{
  "num_hidden_layers": 16,
  "hidden_size": 320,
  "num_attention_heads": 5,
  "num_key_value_heads": 1,
  "head_dim": 64,
  "intermediate_size": 1088,
  "vocab_size": 2048,
  "hidden_act": "swiglu",
  "norm": "rmsnorm",
  "norm_place": "pre",
  "norm_eps": 1e-05,
  "positions": "rope",
  "rope_theta": 10000.0,
  "rope_fraction": 1.0,
  "qk_norm": true,
  "attn_scale": 0.125,
  "bias": "qkv",
  "tie_word_embeddings": true,
  "parallel_block": false,
  "init": "normal",
  "init_std_qkv": 0.024,
  "init_std_o": 0.0,
  "init_std_up": 0.024,
  "init_std_down": 0.0,
  "optimizer": "muon_variant",
  "learning_rate": 0.0103,
  "lr_mult_qkv": 0.4,
  "lr_mult_o": 4.0,
  "lr_mult_up": 0.614,
  "lr_mult_down": 1.5,
  "beta1": 0.95,
  "lr_head": 0.00626,
  "max_grad_norm": 1.0,
  "warmup_steps": 0,
  "schedule": "wsd",
  "decay_fraction": 0.783,
  "decay_shape": "linear",
  "final_lr_fraction": 0.0,
  "batch_tokens": 131072,
  "max_seq_len": 768,
  "doc_mask": true,
  "train_tokens": 899800000,
  "max_steps": 6865,
  "dataset": "wikipedia_en"
}
MLP neurons of a small language model. Each row is named by its layer, matrix (gate and up: input weights; down: output weights) and neuron, and shows model dimensions 112-239. Each number is 128 + 24 x the weight over its row's rms, rounded and kept within 0 to 255. Numbers have three digits each. A neuron's up and down rows have the sign that makes its largest values positive.
After each neuron's rows, "fires before" lists the tokens most often just after its 100 highest values on Wikipedia text that the model never trained on.

L4.gate1027:150094124137101138082114110136132104095124127126136108121113094159138142124095106115109122122128102125157150109116161127148099115144131111133124123143088141134125163138128133135130088120133108096137130087116137141145135140120140125095155078105121143161151119115134151108096146147172155133084111113163137143165125170136130146145129122143106150097145105106139156094147151128132111116144
L4.up1027:150153110120117140178103128111125160093163143113134104134129152156143126130138139070141095169193125131122165123114167105139068106139142157117150162122136090125181122163134118096134147127140097114156137138196151084173152131117147114139113123154150187078133141100127093178149153153131125155116111136147101131105143128150109105100085133120109118142160088153157171127190103111105116126153
L4.down1027:152157149139110139118132138171151139126152122122129078123128155130137136138110154119113142201123141108110129111115136160118110087099113136133122102156155109132112123160137142115180115090110152152144148125104152132120170135114128131146132139161191143103142144156097096157094113159124150068139127104164160107140141153117121083102152092126090117184096141149154082107160165123128088077127
fires before: "it", "ant", "l", "m", "ru"

L12.gate912:137093140133130137094127080188144107096134154164165124128169083109124106131102130146143149134119102129108151152139114164148118145141138148142049134139114141131114116080143140197119104117146148116175092096118104138121146141127103127132136103118086138141134154091171128133100128153095092162106111153112126133130082163119134136120119140134125137152116092158142171133108114101128098141154
L12.up912:138135132110155111149125108118150101100097104197111119134131171131126098121145115137168093086127102119160127129165103122176139171149099149106132071122151120140139105102148127202117171127084123134118132200070131115095094132129145097186141090128119159117163131162125152146109125156130151133108103153152122139154067104140111135156126154148123144135102098162132129123130150113123158140113
L12.down912:120092165136145146121112105150135157148179137161077149138097143126111143136149143116133154140123116125082172126149182126132114137107069130148097177086138140116129105155103127121116129085180161156137121178117118135132132148140129134190142072093108096150166130092159146137159130130081102113116122156118127142098113126152094161111147113124158111114145129140119133134089078137132144145140
fires before: "li", "st", "les", "an", "t", "n"

L10.gate1024:106146161134153159167131116102132114119143115125114136148135131168159164101120096121139125142121120162151119122114142101116109170101123147063156143152140141173105082141165126138113176101130102146139127143175096095143121133115146096093161168105092145128125116111080140110152135131157134152131088151135113111124114140081168116129090191154125135170129106100130112116188104127114142146123
L10.up1024:150126124134177119139141120114130103147169118138116179146119128145140131119182180137126092162083076160126128099117120107114123122114129126098175143130126127120129125095111142104151149120111103118115131149163133120079135120138155115121132153087132116091131131146081142165044124148135149145135141119091103096131103125109160132074082123133142105100131146162131122119144096104174134120150
L10.down1024:098140133138169103199134105125112119120131111124151138146142129127098117132143129184159144088122153133147154120148196133088097169104125148104104113115108171108106119115105108107113138114150143122134161117123106121111112127103102119143135107097105095111142110147098073165122114153136098149144171114119097133131138168109075086155106132163125117078107163119121106122143128113111150107157
fires before: "w", "ft", "ma", "tch", "at", " the"

L8.gate21:087133096107151080117149097135165128100122170141149179129196169117106132120112139112106125166141166123147131117105135123100073139097125121132166120114164141110141160126144098101111131106129151100147164105128151079134120152151111149148144138120130117112136148134145114152074156158148164134122139142103155094122133143137139153150142142124116145080125138101171109134173138085127124141120
L8.up21:140149141089145115129064139133128150182100149118171122152095129165105096122124179120118102160177161131126102139139178111125157144130142122141150098145158163111155130117134136139166119145126113125161168136138150077184162108095119116131149121128125119118073133159126093141158156126122117153103161092137119133116162134119127089126134151111161071099161119096124126108150154127131120127123
L8.down21:102153182113107137142120134141128127167139137115109127132163128126110136154129132118121123127126117099074125148111132160115148111156136135119117114162126144134104143167144158151147112113114152138155143147130164169159140137123113102161123102105141104174108098111153096117125125119123142166119164095116099111167154120078138152137109137139139121169163169131099089119117084083126136126169
fires before: "it", "ut", "lu", "ant", "ver", "ru"

L12.gate541:142163109108132114141086112093143128092148128148117105138107168168108110113111160106118157107137150153129147109090142089167140090104099112127152145088178156134101096096107128137133159140089127144071135125104068127107121129101099138136132117148155136091144150136093129153121174152146134135129122146103143181126117151179159082128110109147162107084130111175161145106117107143119143116129
L12.up541:104066144149082102095135120126119114133094119102146143166121120128142103149170103127103135163144109125146101165139173066122137113094117123134129150165141076121153145134118139131127113115108087134124167148116155147114122099134144145121091132091137112125126126151142139117116140123127105110100150151105089168151115143161106104145146120111162151172103097152158128151107166131154113116111
L12.down541:151118134135139105163168104116131077107113150130089119167122120140145098155170114109174147145101138145149117096196165114153110130117076154163127139118145110120145094115099154112101165119095096141124171146151113114123128146125146145132136160167139124137109086154140165115109118115085092117131116103139112156120140132174149113135104127142136144118154134146143101136126142112095127096147
fires before: "w", "ma", "e", "el", "ft", "ed"

L9.gate901:128152108100134170140134118115101108138142123134164147107145155170146135122150159109142129125156142154156168169150169104138118113117125101100152132122127111187096129077160168165151102146164131123101098101080152129094138145151178127141079133131142118159125128140115175095130088144166124105104145109159137175090110099144116146159123178106098138161103091147143112127122095129147113116147
L9.up901:110129146131139162170147161132162095105142125161112156145157115114148137094119121113130138171094146182132149105125125133149110129126139100126114127085129112128135139128137149150108125119121105118158134133096125112155110124131089146077132140146126099133145136148100178120095114143116076095127170109142160119128076105114136124144099123161143099125133100130146160068076139130152099148153
L9.down901:133155134145147105102137138135155129091169107138108163147143131143087109113129137147159110150111122104122142098133155103172128125127164107146122129153147143111138116173151103180079142111167141120100136088143130103122131175121110146136181150088115120133160142158121147078128109165148109145115132125161129150142103096158087138118107153134152126101087115121116173129084153191142090152108
fires before: "a", "an", "ment", "ult", "en"

L5.gate780:155131142117093120126189108148156131113113112162135142131116147168139123120118112102150125196105105153168158169120157117095117122122117114165156153131129132181118147104124092075138125154081132124139145122155161147121108127147160084130136118146135140110139160132111132120150163174151142143138079127118097155187132114135105147108143126124098142110119120151149174128125106109153180086131
L5.up780:119125131151112133124160097133106129178146096099116182104160130105121143159143142156180078133122075151142078126134157127078101079124153129174111147135124135130140107146159079121164133100125132147066131115145072104125096119142125118167093132120127077113136124174110142136136132128152134128157133117093118141113158148113121115110111128138125122096109153114119109147138136089127167131100
L5.down780:144124136110123123080111120130146104091132124157126140155120129150132151137174118133168107149129144166195116116123118096105089076129150128118092130129149091149142136124169129110142135123110142108137191116122199111115162097098138120151065123118142128105179092112117181129120111159109113116137128155100124119122159138155097110144102135117116118167185074142150089130151141156099113131125
fires before: "id", "ft", "w", "der", "f", "r"

L12.gate205:119164136141102102128136099173113173121106151102126150162117142157114156154129139135109166112084124128132130134127094111182168182153109125080144120138147114142175111173096087118131121136142164113134139121149114131119136105119125114061103074106129131115087141142121086126156155137085127109129144126166133147122116112119104134104131108118101084127156091151107151158111133137109147150115
L12.up205:133110175147117163135127154128126096132128159089148085115115099132136155149154102166112120105116113134166129116119158121136112104114112144096112086126153099116089108134182097152143156116137123150100130130097136070123164140122219120126124123145122168116141146088112156171161136135184123148192136108109089131121143097129129156134147126119157128144134131140091087161127107081133106132104
L12.down205:127091117127154083118139121117132114140118160114132089166123136137122147151107156116101135123152145110123149135102133138104120089123124101156084123103116136147120135135159138157131136145118106118115126111114093099104141124098097170118146152156148131147112127123136140106131080156116128166123127148157121177109124129127096166151082134097149146068127074135128091087079158121169129117171
fires before: "s"

L9.gate656:111120180121135120163117145100130138133164115176145128152161139146108097145079163120170090193153107136133137111115119135120134140162128107105145127107125113181161123124111098106161174120151110098145129123143157131132098137123130156149116144147126154106147145128148140114135170137107096124081120134166105110145128108114135152125143161158128140181127118159179177148150149114155118094080
L9.up656:172119116111118098152122150121142155129119095129152169111148090095147080138130122130104165123131126101198192104151091114096150102129142154161134156130149143144082139112131090106112076120127120122150090100111161088117092150125098127112151108084135157063127128135121118121138095180112095105112113142132158146096115142106131113112113166128114133173149135127104164142111129114120111172156
L9.down656:128164146129094131058166121159140120127144146140126117139133113146132154155126173081126097115095154181144143143129159132119132128141086132132106130106105149110124196125159142093135152145129160122163136141141108121125156111127149103135126191091126124121144128114138165162144141129128120126163099107131133098136135109057138115168143139138110116161103109108140106165127093126134107142135
fires before: " the", " a", "ation"

L7.gate943:096118134113137122064137152144147107122159116149177117142115130130123128114127143138145125142143122151157189122157124118111112151125163153152135146148129111089099087131133129149158130107138103119154128135129145116137159112161141136114132151118111137144117148130163144144121094081147090114128174114123101156123169096165097150170099119126112115142102167154130141121123086037137118154126
L7.up943:108142107127110100145132121189130145114128127139161137090116120134143122073150108108151105108163116149142153155145191131119113066158131105170118155131103114187124139137062100149150141122103141132143133113113149124129108114117124101111121130146113131124100173156083107131099085161149141164159119117141134121126104068166097139115144127145139145125112126103141155112108132129142167105199
L7.down943:139142120148094154154112127101147141107111115137150125151130114161119109134115118106147108145137154095160149106186078127115094076100141106163116167112112134154133127106097163138135109114162140100137124090145143105127149149098151071107129084170136117149141186171149168107124098172125139117158111096117143133074097056157139101122149138141081121152148134150134128109130102195110151156148
fires before: "an", "o", "k", "ia", "er", "en"

L12.gate479:107177130184099090172130144113141118139100110100163138126106133110142160127145109122121127108107135150104118118133117109106098102118169111112098122147155102113143122133147119145158151144110114116103159117108138127103136142148110121104133159073099124133120105155126106113096126112090096109127145109117125141096123071106066162140144125125141141150201148122093132155105122106100094126116
L12.up479:180106136123109088095121074137178134123182102070151126113151120130139104144103126131145123109144111096129105128122114101110127158112154141119131156151165180120116148135128114132111094114092092128112108106123152113146176110158182129160165119156127108149100101113105122110101183153102116113130130104104118101106126114100120151129120146110112131147130160119101147151148116130176108122117
L12.down479:159021134123133076121141121150159147110182139097136112100110129152117180117118152140122110141142098067115167146102087132085121138129086115155140144130152129125117145112089122119138123082096135133105164109141137095157116120117136123156110118136091108169093137159177130143120140133106115122140140113097113122146159100148097133100087140113090153127139125135070116128048095097111122155119
fires before: "s", "t"

L7.gate966:134137137131157082117141148199107137098138101154114102155111168134125127115143160127118138120091096146152143098146121111147166103138126105133143153138132139155108179123123159116122132141156101157144121175115131143101135131155129145117100138124163113096113145073121161105126145136115130171175101119144050124104129120129128108167115098114131111114161137142072155171128129149155149127164
L7.up966:163148130168080126137160121135092151133124106153111137138106107139149082095134153129131137121090129121137130099107133089108119144177139102123140086086161121137122135139102106106127147116141104116092107130114163140084153155113151143116128146143110120118134133105137165130100128146126114127171132150119097181096101069111093148165128131129114153104116120145128098156133133133117096125123
L7.down966:126129134153130113130126128126052174115146118110121090152132141136102069100136171076140163138118130137133100127120132148121149093140130081115104132107123133132133125139101105120117159112139124148114103123127103120095169129132156147155118096116126094117141163119115148117108130146129114124160123130159086159108122098105095111157125142133246143115113155114082123136118096123140103102160
fires before: "\n", "s", "==", " ==", "ception"

L3.gate690:173136116138127088171090119112122104101128135085101115163124117154146114138175121109067127110156176131141133104107121121117155134145095144134086149133125091145109130098125110125123123109186108094148127173105087119106123123135129157155116125085149113129155138142147113134123104159134189136153141154162124143115144176114144106136119118122166137096142150098174106084138093116091108103078
L3.up690:104123131147120117129124162117143103084117127117145119128085132133113066109179132131095114134107112140129081106116139102106132136095141116130112122183122153128109103104172130139130080088109088116090166155148089144149135101150109119130131146131145124147125123123160122137086161201151132139113094139157179121089120097122174158141158109176108138131126133097165138161165098091104113106102
L3.down690:103147137141138116178142085183128116111128156095095125112097144169153118146136149117121125124081161107125104099145109142118162141122140162130131141124075164167111171129141119161138115157129120113140140128142122103123108104101111154121147110119143166138119159150128083151136147132122151120127099117159183131153131184120106172114115108108112130070160201114149100179105097107119143150087
fires before: "ed", "e", "ing", "er", "u", "t"

L8.gate223:128123165132144121128101134111116109093168122089158128132114136069112104136061117129181113102093088096090114113173153157099088112122121132143160121116149138114184139110093119093078135108098172104123165183129133095138109142113145114126119145114130114093134134141125133076168136118090145146144150132117128113164121105140155170169111103108128138152147116144142152134099141126154128084108
L8.up223:103132118105126136127118153100118144106127106072171128134143155134157124130168146162092112156129132154127174081102121126123123142141124156167109144092139123113205143167126138129165135133184142135137116183142131123130154155128137216123132134128110127120114105145125143125155142138153094122062133168130141142122109141110145151126137153118151137123120116157131102110157095136140159144144
L8.down223:149138170156089116139145171103158130163164162160134065130141075087114112089093131114160094127120159109111150114122155162128148132119116091120136117144088179140162144125154089145120110105121156166105102123144129120146136104103130121177141116123121144100132132133174150127138098081090107152139125164100137087160085134114109085136135087116108167159120158118147127127058171170133153142105
fires before: "ed", " the", "ation", "al", " a", "u"

L9.gate429:164083142120121147153134115117106120103123129146176123089134129134167186155149151104083141089134104075129162176111145175131125123097156147140131133144121129119116146111125107125153103131174106098151119149172151092134154091119123117125132139089143138150089135096124137102094133122144134136106140131165135120111130140121133110115191115125076104104175165114089119110132129132149115110131
L9.up429:166117111124093076144138104140125122115131140096113162120132137148098120176139155106110101126195096139101125104116157176108103120107130144113137172141143137123140097116137131153099129174139116107160129081123160136113121114166129102146092097154155150166117139120071113110104103117099139093128112123108117111167143100132137100130107135191140112113153105165178130114143101146104131136141
L9.down429:120159076102143158093140114139168150145125094086147086087147134142135121121100139110085125116152163122116153113156137111149159153121100137099102118108123125131143115156127112142150117079107164137137059121102143118128107119171111142166167158161114133130145111078118165134147103114137178116121149092112138124115130110116111131151115133147167111117141142113150121108188137114158115130088
fires before: "it", "re", "ru", "one", "ant"